{"n_layer": 12, "d_model": 896, "n_head": 7, "n_kv_head": 7, "head_dim": 128, "d_mlp": 2368, "vocab_size": 8192, "activation": "swiglu", "norm": "rmsnorm", "norm_place": "pre", "norm_eps": 1e-06, "positions": "rope", "rope_base": 10000.0, "rope_fraction": 1.0, "qk_norm": false, "attn_scale": 0.0884, "bias": "none", "tie_embeddings": false, "parallel_block": false, "init": "trunc", "init_std_qkv": 0.0215, "init_std_o": 0.0, "init_std_up": 0.0215, "init_std_down": 0.0, "init_mimetic": 0.5, "optimizer": "muon_variant", "lr": 0.00938, "lr_mult_o": 2.0, "beta1": 0.95, "lr_head": 0.00198, "warmup_steps": 200, "schedule": "wsd", "decay_fraction": 0.66, "decay_shape": "linear", "final_lr_fraction": 0.1, "batch_tokens": 131072, "seq_len": 384, "doc_mask": true, "train_tokens": 900600000, "steps": 6872, "dataset": "wikipedia_en"}
MLP neurons of a small language model. Each row is named by its layer, matrix (gate and up: input weights; down: output weights) and neuron, and shows model dimensions 576-703. Each number is 200 + 40 x the weight over its row's rms, rounded and kept within 0 to 999. A neuron's up and down rows have the sign that makes its largest values positive.
After each neuron's rows, "fires in" lists the words (lower case) most often at its 100 highest values on Wikipedia text that the model never trained on.

L7.gate1022,239,156,209,197,200,238,262,192,252,228,204,194,242,106,215,220,169,193,194,200,209,211,205,145,179,235,180,245,178,217,197,159,186,199,196,199,160,148,198,154,253,141,220,239,156,182,206,153,208,264,171,196,227,231,240,141,119,178,213,213,149,173,162,240,219,208,297,210,236,215,175,187,234,204,170,229,243,184,157,164,274,197,268,251,247,179,208,194,179,206,225,185,252,235,191,223,223,139,243,243,205,182,183,161,177,245,255,239,143,248,313,222,180,146,258,156,192,211,213,210,246,238,146,213,143,241,148,207
L7.up1022,229,177,170,230,191,153,154,153,182,238,223,143,145,144,204,168,215,236,186,199,160,131,230,210,151,199,200,267,212,214,168,182,182,236,175,228,190,142,132,166,219,219,238,231,216,205,144,189,159,119,204,230,149,234,229,270,217,154,164,155,252,151,200,218,208,188,181,237,181,232,195,229,243,269,260,134,219,233,182,279,184,247,193,153,229,251,200,153,221,178,189,260,246,212,178,187,193,171,211,193,208,147,231,201,170,192,311,191,141,260,218,180,151,193,218,220,211,179,209,141,113,181,188,211,136,189,195,235
L7.down1022,264,138,176,228,201,209,209,210,166,158,195,230,146,239,286,205,242,228,266,254,220,195,168,208,159,223,148,233,216,174,235,199,165,189,314,156,213,207,153,183,154,143,199,183,183,199,171,216,153,181,214,123,278,247,194,224,230,166,220,186,261,198,181,139,247,136,217,240,250,141,199,271,221,203,182,197,218,207,275,193,179,228,227,100,246,268,259,206,118,133,195,161,169,134,254,202,304,205,145,179,164,235,199,218,222,238,162,277,199,241,163,192,206,200,210,233,149,231,226,167,248,205,188,172,142,177,188,264
fires in: "of", "was", "to", "as", "by", "were"

L7.gate1447,110,168,227,204,215,215,194,282,220,206,202,205,169,196,171,228,195,222,217,130,149,270,221,245,223,112,175,208,183,251,176,131,200,198,158,173,152,93,231,197,233,225,273,205,161,202,141,196,169,245,267,212,218,210,181,158,191,180,201,171,189,274,214,239,103,239,189,171,84,219,206,190,194,218,113,152,204,201,152,264,210,228,187,189,201,155,207,145,203,195,200,158,196,136,161,241,200,223,163,215,171,254,217,173,165,217,139,258,200,150,242,184,194,306,193,190,194,177,234,178,228,201,168,163,217,202,249,226
L7.up1447,272,200,233,135,164,253,169,268,192,234,158,147,202,188,187,202,252,229,201,173,149,194,224,226,221,170,244,299,265,259,153,206,157,206,247,261,206,151,201,189,190,240,219,214,205,185,229,257,209,220,206,145,195,205,253,154,182,207,223,182,199,252,281,236,184,189,183,227,84,180,171,230,195,197,208,147,292,154,112,183,190,226,190,219,184,257,160,197,202,266,214,160,202,159,200,110,112,174,209,203,189,210,149,261,232,67,223,215,252,203,214,177,207,212,178,193,196,210,201,211,187,219,197,169,196,157,252,246
L7.down1447,208,212,216,229,111,206,216,164,248,211,237,207,198,291,175,189,166,264,213,220,172,186,227,196,178,197,178,235,297,256,149,186,228,167,224,127,179,138,148,217,152,232,205,244,161,187,281,195,175,204,195,137,279,225,157,194,200,206,216,190,168,256,212,240,235,180,197,108,193,216,179,147,203,226,164,184,226,164,217,222,153,203,261,214,110,181,137,197,183,163,306,168,200,140,228,142,122,247,159,147,163,191,154,157,164,185,185,254,216,160,234,217,207,192,212,160,186,226,183,214,244,180,106,203,202,191,267,189
fires in: "in", "into", "is", "of", "was"

L9.gate1227,224,166,255,217,186,154,198,142,227,203,289,212,239,210,258,199,159,312,223,169,188,227,176,308,187,187,217,201,201,254,172,184,82,273,197,226,244,250,266,227,174,166,179,211,225,216,198,218,156,245,201,209,163,197,190,221,174,156,215,218,189,198,182,253,236,210,277,214,194,231,204,120,207,227,223,245,170,231,271,274,159,91,180,186,206,223,311,277,149,226,209,208,148,231,156,161,266,137,153,317,223,189,318,244,210,143,242,179,203,108,228,183,179,228,165,252,225,211,166,187,230,219,214,256,217,189,183,207
L9.up1227,203,218,188,153,241,261,163,170,190,173,208,160,231,274,247,212,152,241,177,267,291,154,285,129,212,189,204,181,266,241,218,186,226,201,224,200,180,199,218,211,211,255,198,244,202,242,266,147,176,188,209,229,180,194,192,199,168,184,166,226,198,171,262,169,179,259,238,289,228,193,172,237,195,218,220,269,237,149,207,157,171,248,254,161,235,184,173,216,133,202,210,171,192,189,198,227,134,232,191,166,191,177,145,216,231,243,206,184,175,152,245,186,204,178,232,157,200,198,176,129,135,227,252,309,151,250,177,317
L9.down1227,182,175,98,118,211,139,172,212,268,217,194,191,205,250,245,204,150,241,156,172,204,179,194,167,202,185,221,156,176,195,178,241,267,243,231,238,206,191,183,231,206,261,183,206,177,153,194,241,207,162,96,213,234,251,176,213,116,171,140,208,177,229,286,173,184,198,190,135,251,211,193,180,177,213,210,215,256,272,228,222,180,185,199,191,217,186,195,197,240,234,200,257,181,215,189,174,184,216,182,278,252,249,201,196,229,245,180,243,157,174,147,263,211,175,188,150,277,267,276,226,240,198,268,202,180,265,224,95
fires in: "was", "were", "been", "for", "be"

L9.gate1493,232,231,222,278,201,223,224,301,221,251,299,261,194,234,198,231,150,163,247,173,164,245,192,216,162,200,199,55,86,196,189,159,213,143,193,233,123,173,180,243,133,245,169,195,231,178,216,210,201,154,216,233,122,280,230,165,163,214,183,227,236,130,252,224,164,165,124,226,176,191,108,108,206,198,156,207,254,183,200,271,244,172,182,204,282,249,195,150,193,171,192,243,174,197,131,171,286,261,230,163,194,176,213,201,195,209,229,168,232,147,213,142,145,168,181,187,183,143,181,124,172,209,213,188,186,163,208,199
L9.up1493,174,200,265,173,285,229,212,264,193,173,216,255,212,153,199,178,197,158,211,241,188,184,174,159,216,152,215,173,197,122,196,198,276,238,226,199,95,187,201,171,238,217,196,212,146,213,219,185,126,122,206,188,188,220,206,204,183,214,229,238,213,198,241,211,235,221,172,122,177,183,190,218,173,189,181,128,274,244,215,188,230,209,78,143,230,238,253,215,225,180,172,166,232,142,205,188,137,237,201,174,205,220,243,135,226,233,183,143,191,220,186,252,291,274,201,158,183,169,157,231,159,165,223,177,204,233,232,269
L9.down1493,144,227,182,263,179,232,249,200,256,151,216,207,176,139,204,235,242,106,250,148,111,221,283,158,135,177,235,275,192,210,165,175,195,123,147,219,151,125,194,248,131,131,171,175,272,204,186,223,184,194,150,200,190,203,204,178,183,218,114,195,214,171,220,152,240,183,250,206,218,150,226,207,227,199,179,274,176,203,197,235,244,221,134,225,143,198,246,167,197,232,280,205,159,239,155,132,204,144,214,173,178,220,159,132,252,227,167,254,103,229,158,157,239,289,176,183,196,162,160,170,225,226,174,171,270,194,180,220
fires in: "had", "have", "having", "has", "not"

L7.gate1221,130,205,237,255,336,92,214,237,189,211,180,210,226,226,147,202,218,180,186,190,243,162,179,166,216,207,203,267,202,234,204,197,225,242,173,177,190,206,237,165,133,173,192,243,203,156,138,247,251,277,148,163,203,146,169,223,176,145,200,237,212,142,131,250,168,238,208,250,236,189,208,195,173,200,191,234,167,181,171,226,217,284,253,167,190,182,201,218,163,247,184,211,203,201,158,183,157,238,211,232,166,185,334,166,172,180,194,232,154,176,216,186,174,187,159,118,192,228,165,275,207,227,205,207,216,174,192,216
L7.up1221,142,209,226,238,317,150,285,199,175,126,174,220,232,177,171,185,173,156,204,114,222,137,207,155,167,173,165,264,204,239,135,161,188,145,212,223,117,201,205,186,106,221,192,221,179,173,169,196,244,209,155,162,171,154,151,223,159,193,200,235,208,163,166,231,184,229,194,220,255,230,170,175,233,207,197,260,120,199,197,210,184,220,238,224,179,195,177,178,214,249,197,212,235,189,186,206,190,282,179,227,140,250,278,128,169,235,136,257,181,176,160,166,182,179,172,165,225,249,232,220,214,240,156,177,169,206,204,225
L7.down1221,218,150,195,210,210,210,224,163,202,188,212,155,234,275,217,184,189,174,201,230,217,202,268,157,230,186,175,191,247,186,140,187,161,151,262,244,201,141,142,247,223,229,187,210,226,248,278,207,161,184,269,166,166,191,243,190,259,252,206,215,262,208,176,188,193,267,71,286,202,193,145,214,235,167,219,260,125,172,161,220,242,150,225,228,232,199,153,217,157,278,213,274,270,151,211,218,278,206,157,194,216,120,225,144,227,207,234,232,232,293,304,157,188,180,203,205,157,258,217,236,236,160,196,215,184,174,188,198
fires in: "to", "for"

L7.gate92,292,178,259,226,210,223,143,218,189,242,172,283,242,134,324,139,194,206,200,173,238,193,184,201,231,167,194,187,213,158,230,163,162,192,166,211,246,183,153,247,161,168,230,180,196,225,182,239,166,180,273,229,224,147,160,232,207,268,257,215,208,215,241,252,256,157,266,195,208,240,216,243,160,176,206,176,203,232,248,112,207,201,203,275,187,214,215,210,168,185,191,276,215,271,241,191,218,214,265,231,206,188,193,222,194,297,177,205,201,184,238,208,230,172,219,201,149,232,181,214,155,168,194,210,237,205,198,143
L7.up92,184,210,200,195,160,148,221,210,227,251,230,202,189,252,163,197,174,231,144,281,137,184,182,255,229,210,121,232,190,241,228,108,177,167,197,246,215,158,110,277,182,206,195,214,244,218,168,190,193,232,148,217,219,236,225,233,172,206,218,206,225,274,136,208,167,189,143,164,229,189,208,209,144,239,206,165,149,197,171,205,255,126,170,253,167,190,286,254,207,157,176,146,220,243,187,254,201,176,238,156,249,222,196,145,169,249,270,210,206,262,234,161,137,180,213,172,188,289,277,200,169,276,209,262,168,188,225,266
L7.down92,247,265,202,158,169,172,199,168,147,266,217,132,164,198,199,184,208,213,291,158,213,162,168,215,273,167,243,187,168,141,238,170,200,282,209,209,168,124,250,116,226,249,234,233,195,236,198,200,169,183,215,136,247,190,220,134,184,242,220,280,178,223,187,186,263,216,244,129,213,204,188,92,136,214,164,176,193,241,185,139,162,183,213,237,139,150,136,195,192,203,185,213,202,135,179,212,201,165,130,198,205,188,164,179,235,163,178,167,246,205,236,180,218,246,195,162,185,203,208,204,232,181,219,200,150,254,174,142
fires in: "of", "in", "under"

L7.gate1797,196,170,163,163,202,168,220,213,212,127,185,300,231,227,175,178,175,247,202,263,235,209,164,238,153,226,137,270,167,224,224,230,212,183,159,231,133,193,168,150,218,202,211,205,247,194,166,216,211,228,185,207,267,148,247,178,197,241,234,212,207,206,223,205,262,115,236,210,222,209,206,180,166,235,213,179,113,217,203,160,251,211,190,185,223,199,253,146,262,215,232,205,277,200,256,149,213,183,209,114,262,235,244,185,200,176,191,192,177,212,269,154,191,169,291,250,267,217,178,214,188,254,184,227,241,191,194,166
L7.up1797,165,212,192,122,216,243,137,234,190,194,208,304,175,263,160,227,231,165,220,157,230,189,187,154,174,169,106,207,225,184,241,196,255,127,178,217,98,148,141,237,148,230,230,267,288,229,257,168,149,252,255,213,252,173,197,260,182,242,267,221,180,159,206,247,148,210,181,240,162,264,181,139,196,203,184,196,161,244,212,240,216,247,179,280,136,164,227,158,153,216,223,158,224,222,198,221,282,179,197,189,221,250,177,168,236,215,183,195,158,215,190,202,236,193,189,229,155,238,150,228,215,217,184,190,202,191,212,172
L7.down1797,184,122,184,206,217,166,217,208,196,175,204,225,158,194,188,182,230,256,129,208,209,205,192,230,214,194,240,227,150,164,209,180,204,326,165,200,181,193,267,157,190,238,234,214,238,171,208,292,223,162,216,150,203,243,210,161,191,179,167,224,216,233,228,121,285,196,198,169,196,243,188,156,261,196,176,193,190,218,123,163,214,181,214,202,247,200,257,205,203,200,152,168,168,200,255,232,118,273,158,200,204,168,160,195,223,180,247,152,162,205,190,163,157,221,232,281,184,197,223,207,217,269,168,256,149,157,168,138
fires in: "of", "to", "for", "by", "young"

L7.gate1350,240,187,197,203,184,130,199,198,195,279,235,251,185,139,192,172,199,162,97,152,202,272,249,223,211,253,162,202,85,189,184,168,162,185,247,279,196,240,214,193,202,137,213,195,117,247,196,200,175,153,169,210,228,141,200,194,225,224,117,230,232,168,209,231,150,212,177,256,196,224,267,220,268,181,157,263,225,242,288,245,159,176,136,189,138,177,281,184,158,241,246,161,181,213,149,265,185,184,162,198,248,198,143,191,192,212,273,217,202,127,190,187,204,207,215,193,200,223,238,207,168,194,199,270,203,208,194,167
L7.up1350,226,205,261,167,183,169,224,185,272,158,240,207,180,176,226,252,240,170,183,180,192,237,173,170,212,192,172,229,215,164,193,190,190,211,223,193,157,250,224,215,252,162,175,122,203,225,165,177,208,225,297,188,124,142,249,240,213,163,156,255,225,182,215,235,239,254,192,209,242,273,187,165,247,209,171,202,248,201,172,193,247,200,224,225,243,197,307,144,154,220,213,224,167,234,204,199,158,242,214,137,196,198,182,154,143,219,196,194,217,198,240,197,204,207,175,245,228,129,230,215,157,199,212,173,230,159,201,236
L7.down1350,202,174,248,272,204,276,200,184,214,207,124,183,258,245,197,263,162,184,237,180,219,258,231,173,233,127,199,222,197,231,187,202,168,196,193,209,134,183,170,202,187,248,259,183,167,204,212,193,247,208,209,292,136,175,200,276,218,268,218,282,219,127,167,93,154,201,161,181,281,233,173,123,260,126,132,243,241,181,244,182,261,162,182,118,156,143,223,228,225,164,209,222,191,271,205,174,171,159,229,254,180,183,285,177,197,212,329,205,222,129,280,182,197,213,178,201,108,199,150,200,249,223,160,155,187,187,157,177
fires in: "for", "have", "had", "has", "is", "are"

L7.gate727,230,145,208,269,235,163,208,213,209,170,197,230,225,230,246,219,156,133,236,227,204,204,279,259,269,176,192,157,187,212,209,223,162,193,127,124,222,154,234,177,189,199,200,157,243,165,219,205,154,193,218,219,278,239,290,245,175,218,140,187,177,223,221,136,192,224,155,210,214,260,227,170,216,205,219,142,218,172,175,175,209,146,237,166,202,167,203,258,215,178,219,247,246,163,227,192,224,75,225,143,135,162,223,193,241,242,118,155,142,232,116,206,201,244,154,346,237,204,293,261,176,199,264,158,190,149,214,151
L7.up727,217,209,164,243,171,223,228,196,197,237,205,179,217,211,202,188,206,239,216,190,161,238,254,198,223,227,224,168,166,169,256,186,243,148,212,129,243,177,210,247,224,188,142,233,267,253,291,215,167,183,241,172,262,191,195,210,197,159,209,246,229,206,225,278,175,249,121,245,251,254,178,250,263,200,221,225,222,201,172,197,191,243,138,71,195,183,156,254,237,195,203,174,145,251,221,218,178,239,131,174,246,209,147,246,228,218,205,269,162,150,217,186,160,119,173,196,225,175,257,210,216,168,201,217,224,247,200,204
L7.down727,211,173,193,116,176,158,158,174,251,157,179,221,196,169,221,215,188,254,232,138,209,139,141,207,212,214,132,194,204,255,185,133,256,216,223,236,193,249,294,222,221,169,233,248,214,191,249,210,156,252,193,286,258,234,205,233,190,252,178,205,140,270,203,126,169,190,298,211,232,191,199,228,212,302,192,168,178,240,226,133,221,202,212,225,226,153,239,195,175,204,157,208,290,278,209,133,233,200,224,157,231,230,190,200,167,194,117,151,108,144,190,236,184,189,245,234,251,208,207,252,217,257,211,209,203,120,223,331
fires in: "for", "of", "in", "such"

L9.gate1918,210,186,233,203,213,221,218,177,172,178,149,271,276,152,170,276,217,219,221,156,212,273,255,143,210,182,235,256,240,195,154,222,199,229,205,195,192,187,278,218,303,140,193,165,165,171,171,193,193,184,181,164,181,191,185,214,199,182,167,203,172,161,211,190,163,191,248,240,163,190,217,185,222,188,172,194,185,207,200,208,177,135,257,232,233,163,210,289,161,228,193,250,219,123,214,164,172,143,277,215,134,208,138,149,161,229,214,144,154,191,149,191,209,204,155,180,155,184,196,175,233,239,142,168,191,194,253,243
L9.up1918,239,121,260,248,195,163,237,216,230,225,210,241,185,228,178,234,192,222,182,135,173,295,215,183,248,95,171,269,251,248,162,173,191,239,209,209,156,229,212,226,238,223,214,185,192,179,172,191,191,148,199,217,180,156,210,210,241,192,145,202,214,209,226,221,213,214,252,233,231,205,222,201,125,248,176,187,133,192,157,212,149,196,156,227,190,191,221,97,122,250,183,234,222,319,231,202,145,160,201,166,178,109,205,217,139,234,262,136,200,186,148,204,200,208,175,240,210,198,249,194,130,124,207,93,132,195,208,242
L9.down1918,207,221,270,206,270,169,240,199,271,172,213,231,227,199,224,167,192,166,209,184,256,213,259,166,170,196,232,178,177,189,188,160,190,220,246,190,197,163,206,124,155,154,196,150,172,191,203,239,243,165,155,149,170,148,201,171,181,234,201,194,185,283,226,263,266,218,190,156,284,181,193,233,164,192,233,236,216,199,244,170,151,175,184,155,198,231,237,154,222,187,254,266,243,173,210,226,165,166,230,204,219,169,239,108,216,206,246,259,115,274,221,172,153,257,198,231,221,190,210,204,205,232,122,247,230,152,192,252
fires in: "is", "at", "are", "2"

L7.gate1645,187,239,197,219,150,211,170,242,249,223,153,208,234,179,170,223,116,219,213,193,266,249,251,170,219,162,238,222,183,223,141,185,163,213,148,249,272,205,222,213,220,156,238,225,165,182,180,245,226,168,177,173,198,254,140,241,226,168,266,196,112,151,219,236,195,196,184,193,191,255,215,210,177,250,228,247,195,126,181,172,201,184,224,213,314,215,162,216,268,161,226,194,184,247,216,244,147,316,231,254,176,224,194,118,237,240,202,155,241,259,181,209,254,165,205,196,219,214,224,240,205,220,200,176,216,182,201,141
L7.up1645,212,185,265,196,200,230,209,208,200,253,203,195,212,149,197,175,190,242,201,185,246,262,222,180,167,199,206,158,172,212,100,211,169,202,169,213,142,175,245,238,192,243,205,166,152,116,184,256,174,209,210,191,178,190,196,193,232,274,115,233,247,169,150,158,155,196,184,242,190,262,243,193,164,225,206,151,313,241,185,163,273,157,177,239,187,221,170,176,218,251,185,184,269,201,239,209,123,205,202,177,216,221,180,226,217,179,170,189,227,319,146,106,239,174,184,151,167,104,160,256,139,213,206,211,197,214,171,166
L7.down1645,195,163,190,174,178,189,212,201,177,227,166,238,177,132,261,194,273,188,202,178,222,160,166,179,203,228,231,198,119,161,234,193,267,206,202,157,219,202,212,204,197,252,225,181,216,177,225,189,222,215,179,243,310,262,239,180,204,187,222,112,220,256,148,171,235,147,158,224,200,192,227,142,193,165,112,175,226,262,168,204,175,184,257,185,196,115,187,175,196,232,306,231,248,157,263,183,158,185,251,203,208,245,150,261,176,220,142,216,127,266,256,244,241,220,273,250,95,202,196,199,223,219,165,173,227,172,229,224
fires in: "as", "became", "department", "into", "was"

L7.gate223,156,111,208,249,208,206,187,157,195,208,256,185,208,192,239,263,212,196,240,235,225,175,265,153,238,239,189,172,218,141,91,209,196,228,259,212,155,179,251,153,217,175,179,170,236,241,234,225,262,169,190,97,166,203,200,218,199,280,225,138,134,264,158,181,134,283,278,226,177,203,224,231,203,238,251,229,219,242,197,173,235,215,230,191,247,204,274,174,147,160,169,210,200,249,158,126,183,301,274,162,211,183,210,244,184,114,228,204,152,174,213,158,157,212,163,205,142,200,229,185,180,138,280,220,237,256,193,210
L7.up223,213,230,184,185,248,175,260,258,139,215,239,214,196,208,222,203,154,156,271,150,236,131,186,240,187,215,178,225,217,233,187,292,194,169,259,202,170,235,225,162,195,167,163,256,320,201,275,218,163,190,145,222,150,225,249,203,238,221,215,228,179,235,189,144,201,199,195,252,250,141,209,204,139,175,287,212,148,189,226,173,167,295,232,150,155,167,213,199,210,196,284,221,231,229,205,230,142,223,208,169,178,290,215,208,224,246,169,280,149,215,194,205,209,198,155,191,265,232,233,181,184,214,189,190,206,213,151,247
L7.down223,170,205,142,176,196,119,220,144,222,184,186,135,164,182,206,223,202,210,223,224,189,153,208,215,197,194,277,219,201,243,165,150,195,217,240,226,225,202,268,120,138,140,180,183,239,280,171,162,228,177,199,297,205,164,255,214,190,216,201,239,267,245,258,158,186,222,80,222,194,108,220,232,162,134,206,182,182,238,185,254,187,200,131,160,217,129,233,169,259,197,126,197,247,185,305,225,284,188,228,203,195,260,122,210,234,211,167,218,191,238,185,170,112,166,157,238,230,188,202,140,190,275,300,203,173,198,202,173
fires in: "to", "for"

L7.gate660,162,168,189,251,214,198,182,213,281,173,195,127,154,197,166,133,211,112,229,188,193,165,215,175,212,246,122,231,227,207,197,203,197,257,166,238,304,169,169,170,253,101,148,206,259,216,148,276,195,178,193,197,264,196,224,141,196,229,134,223,132,201,237,200,218,144,127,232,233,199,223,235,171,109,113,178,99,159,184,189,259,209,212,256,136,263,230,208,191,162,218,173,205,243,208,215,171,159,237,229,230,231,166,156,201,203,189,215,164,207,201,193,244,229,204,178,251,229,237,167,244,303,166,246,160,122,217,285
L7.up660,158,205,189,253,181,145,244,240,221,172,226,163,174,201,199,192,175,229,237,153,166,219,214,164,207,212,189,216,150,182,195,250,182,162,191,109,178,199,251,126,163,239,198,298,228,226,196,161,154,230,160,225,228,221,247,225,190,158,191,284,231,117,174,241,186,145,158,173,251,200,215,198,191,173,291,177,161,219,175,171,144,186,215,222,198,272,141,172,136,203,194,229,201,217,189,219,264,209,220,170,136,168,182,92,202,236,258,275,205,189,190,242,141,164,166,268,233,190,199,168,223,239,175,213,233,217,84,230
L7.down660,248,133,178,206,180,196,201,178,221,199,201,156,196,158,178,202,199,200,248,260,196,223,186,230,188,251,277,206,120,189,239,216,212,217,214,181,270,206,192,237,204,99,156,218,181,141,152,177,190,196,239,256,243,284,190,242,207,211,233,117,301,281,142,181,221,222,159,193,220,228,234,153,206,222,162,212,206,210,186,229,214,226,176,165,248,165,229,285,203,234,175,214,212,175,157,109,247,229,224,204,220,174,242,219,240,236,120,176,174,175,214,232,227,220,231,260,276,161,177,258,196,270,223,191,179,157,200,167
fires in: "of", "to", "for", "that", "after"

L7.gate1862,122,132,233,158,186,236,172,242,220,191,151,210,170,279,213,211,154,192,163,220,239,197,192,227,283,142,180,265,214,143,149,181,192,171,131,239,209,129,182,251,179,155,193,150,228,180,216,152,170,187,219,112,205,173,184,184,150,173,232,213,165,162,170,232,175,171,266,193,254,194,134,294,265,248,229,297,171,258,206,170,247,260,177,243,119,232,206,201,232,236,177,153,177,215,239,154,229,223,183,212,193,181,210,202,167,216,198,169,205,137,185,192,143,245,256,232,231,192,179,180,258,179,164,247,139,244,275,142
L7.up1862,186,243,139,221,179,153,241,208,137,173,241,148,200,167,161,250,261,279,147,208,186,206,140,218,144,209,185,172,252,267,96,243,194,228,215,160,143,182,204,129,193,151,170,221,219,195,167,215,247,231,217,171,196,182,245,248,266,173,188,215,252,190,174,170,227,294,161,216,222,220,255,243,178,158,215,181,188,200,200,198,189,157,191,183,195,160,195,268,250,209,185,238,277,240,223,171,178,190,172,236,217,211,190,255,200,231,245,254,237,227,147,193,202,188,220,238,194,199,232,157,196,277,185,212,161,267,185,173
L7.down1862,315,291,304,174,179,193,236,168,126,298,203,183,167,215,222,165,277,174,217,183,236,219,145,201,173,223,220,122,252,220,250,149,202,114,124,173,268,179,171,220,215,186,193,155,219,203,236,179,227,191,204,205,195,140,212,168,204,204,181,115,179,164,212,160,140,211,148,190,227,148,153,193,212,220,161,199,117,154,218,222,211,205,217,126,204,194,234,197,132,151,216,181,297,181,225,213,160,181,197,210,186,176,213,154,159,213,124,200,216,246,146,260,189,185,216,166,193,269,183,195,226,207,199,106,200,217,237,192
fires in: "under", "over"

L9.gate1522,234,226,188,239,256,225,252,219,202,145,213,192,190,136,257,228,214,209,184,203,111,258,214,209,238,195,273,191,202,148,151,206,151,269,222,247,258,241,140,188,129,240,287,223,219,269,178,198,196,203,257,138,342,237,221,235,251,202,216,278,230,121,217,184,245,146,131,218,200,198,127,224,248,170,228,203,221,209,123,208,163,170,176,284,191,183,272,175,167,233,289,247,195,149,242,241,204,140,187,167,211,248,168,127,249,205,271,212,168,214,191,207,157,267,91,204,191,200,172,254,225,157,194,180,300,214,168,234
L9.up1522,255,252,182,229,205,153,207,94,189,292,143,260,223,203,248,183,179,151,172,220,131,224,192,166,168,216,174,181,186,259,215,201,135,278,211,153,255,238,203,200,153,206,217,225,160,187,196,161,173,195,161,185,154,240,230,215,290,119,63,250,180,171,231,187,189,217,193,142,237,215,195,220,250,192,239,225,215,196,192,214,240,267,236,193,227,276,207,199,143,206,287,195,203,219,186,181,263,262,198,218,209,302,211,117,231,235,224,225,160,169,184,203,203,152,207,254,173,247,203,219,221,258,200,161,247,182,142,132
L9.down1522,234,194,192,236,273,215,181,134,158,281,159,148,160,126,161,207,294,253,218,230,226,150,169,118,197,264,145,217,158,197,174,238,164,207,270,181,238,287,198,200,174,155,193,175,201,152,244,190,196,283,208,142,83,125,249,117,199,224,199,195,188,200,202,271,213,160,208,150,251,167,192,169,198,201,316,228,200,191,218,204,210,154,125,232,219,210,252,114,282,193,161,205,174,217,214,195,226,181,203,202,227,203,204,125,231,169,224,249,224,186,199,211,217,229,173,223,184,189,207,218,188,153,212,226,104,250,171,160
fires in: "for", "after", "of"

L7.gate1059,171,90,211,177,231,118,221,150,274,188,155,202,139,211,236,119,214,254,177,226,220,191,181,170,233,197,161,156,196,251,154,204,222,191,163,119,221,197,202,191,247,202,116,188,262,195,184,214,165,229,207,162,182,232,188,201,181,174,210,166,196,270,153,193,167,120,170,228,207,199,222,168,240,217,201,109,127,170,223,236,186,190,177,185,215,271,155,173,251,203,236,176,162,226,265,171,185,176,214,214,249,169,199,244,269,185,194,138,187,257,212,204,225,206,110,203,230,208,242,211,169,159,256,176,232,264,239,226
L7.up1059,206,183,227,134,248,170,132,141,182,246,273,228,249,137,195,205,188,253,192,155,200,145,189,198,224,164,173,178,195,200,169,210,227,190,156,248,166,238,194,203,246,252,160,267,229,166,208,175,192,248,205,255,170,218,198,215,224,269,115,182,196,257,140,173,215,194,210,218,200,169,181,217,184,226,161,178,168,194,232,301,186,144,209,160,147,285,216,151,186,233,214,199,178,237,211,202,253,225,150,190,237,179,196,245,288,170,166,217,117,193,201,207,55,207,162,213,201,272,251,198,237,113,326,199,151,277,220,203
L7.down1059,153,190,198,219,180,181,252,174,191,186,276,236,228,118,221,213,185,274,171,207,209,186,191,121,161,200,79,161,223,232,189,286,190,197,200,223,181,241,240,148,271,167,182,246,202,152,166,237,223,217,225,252,190,210,226,161,259,254,169,225,144,207,223,163,169,258,113,276,209,199,204,259,200,171,150,244,134,199,233,233,196,255,123,173,179,220,210,212,249,230,214,239,204,282,290,188,233,219,180,241,121,216,189,319,189,228,179,171,238,189,179,232,184,224,191,149,140,184,302,161,266,185,221,182,148,237,243,186
fires in: "of", "in", "on", "for", "with"

L9.gate291,247,173,133,216,181,162,214,195,216,163,186,198,166,150,150,247,265,189,153,209,157,227,159,157,171,194,176,278,191,212,138,158,201,175,226,239,199,232,239,245,207,200,237,192,218,231,262,213,242,186,256,161,209,135,204,238,210,229,240,202,250,227,165,195,225,242,195,175,209,149,245,169,127,187,189,182,221,263,187,213,182,186,158,190,205,165,243,117,225,236,189,197,232,204,149,247,254,275,205,208,175,169,260,294,225,206,168,177,205,209,198,169,118,249,267,212,188,192,204,242,143,207,258,216,206,222,191,203
L9.up291,249,207,193,158,239,212,197,139,169,269,184,224,211,222,157,210,181,244,223,149,161,280,248,254,188,217,183,254,267,284,225,209,229,189,209,121,248,198,262,117,216,317,198,271,247,224,122,190,214,163,165,172,199,234,247,193,173,199,150,239,306,210,219,226,229,133,190,202,188,187,242,158,148,149,172,230,247,143,222,207,191,197,147,210,204,275,212,216,252,222,226,257,213,215,203,244,176,205,226,197,118,142,156,210,144,184,211,201,256,198,185,256,198,178,227,248,238,192,235,228,143,157,209,244,223,167,249,160
L9.down291,225,154,169,211,132,189,186,245,226,174,200,126,174,238,203,156,181,216,190,211,165,198,243,171,244,302,175,216,219,212,143,161,229,187,208,217,159,239,222,156,170,210,164,189,249,164,187,182,170,141,256,149,201,260,210,204,195,195,137,172,163,152,194,206,184,206,195,183,228,162,147,160,185,257,228,300,146,193,164,195,158,212,224,209,296,220,218,186,148,177,256,203,212,237,190,260,267,174,245,226,159,218,182,254,251,283,149,179,137,224,144,81,150,243,187,199,202,156,252,230,228,196,243,141,171,253,158,221
fires in: "to", "in", "at", "of"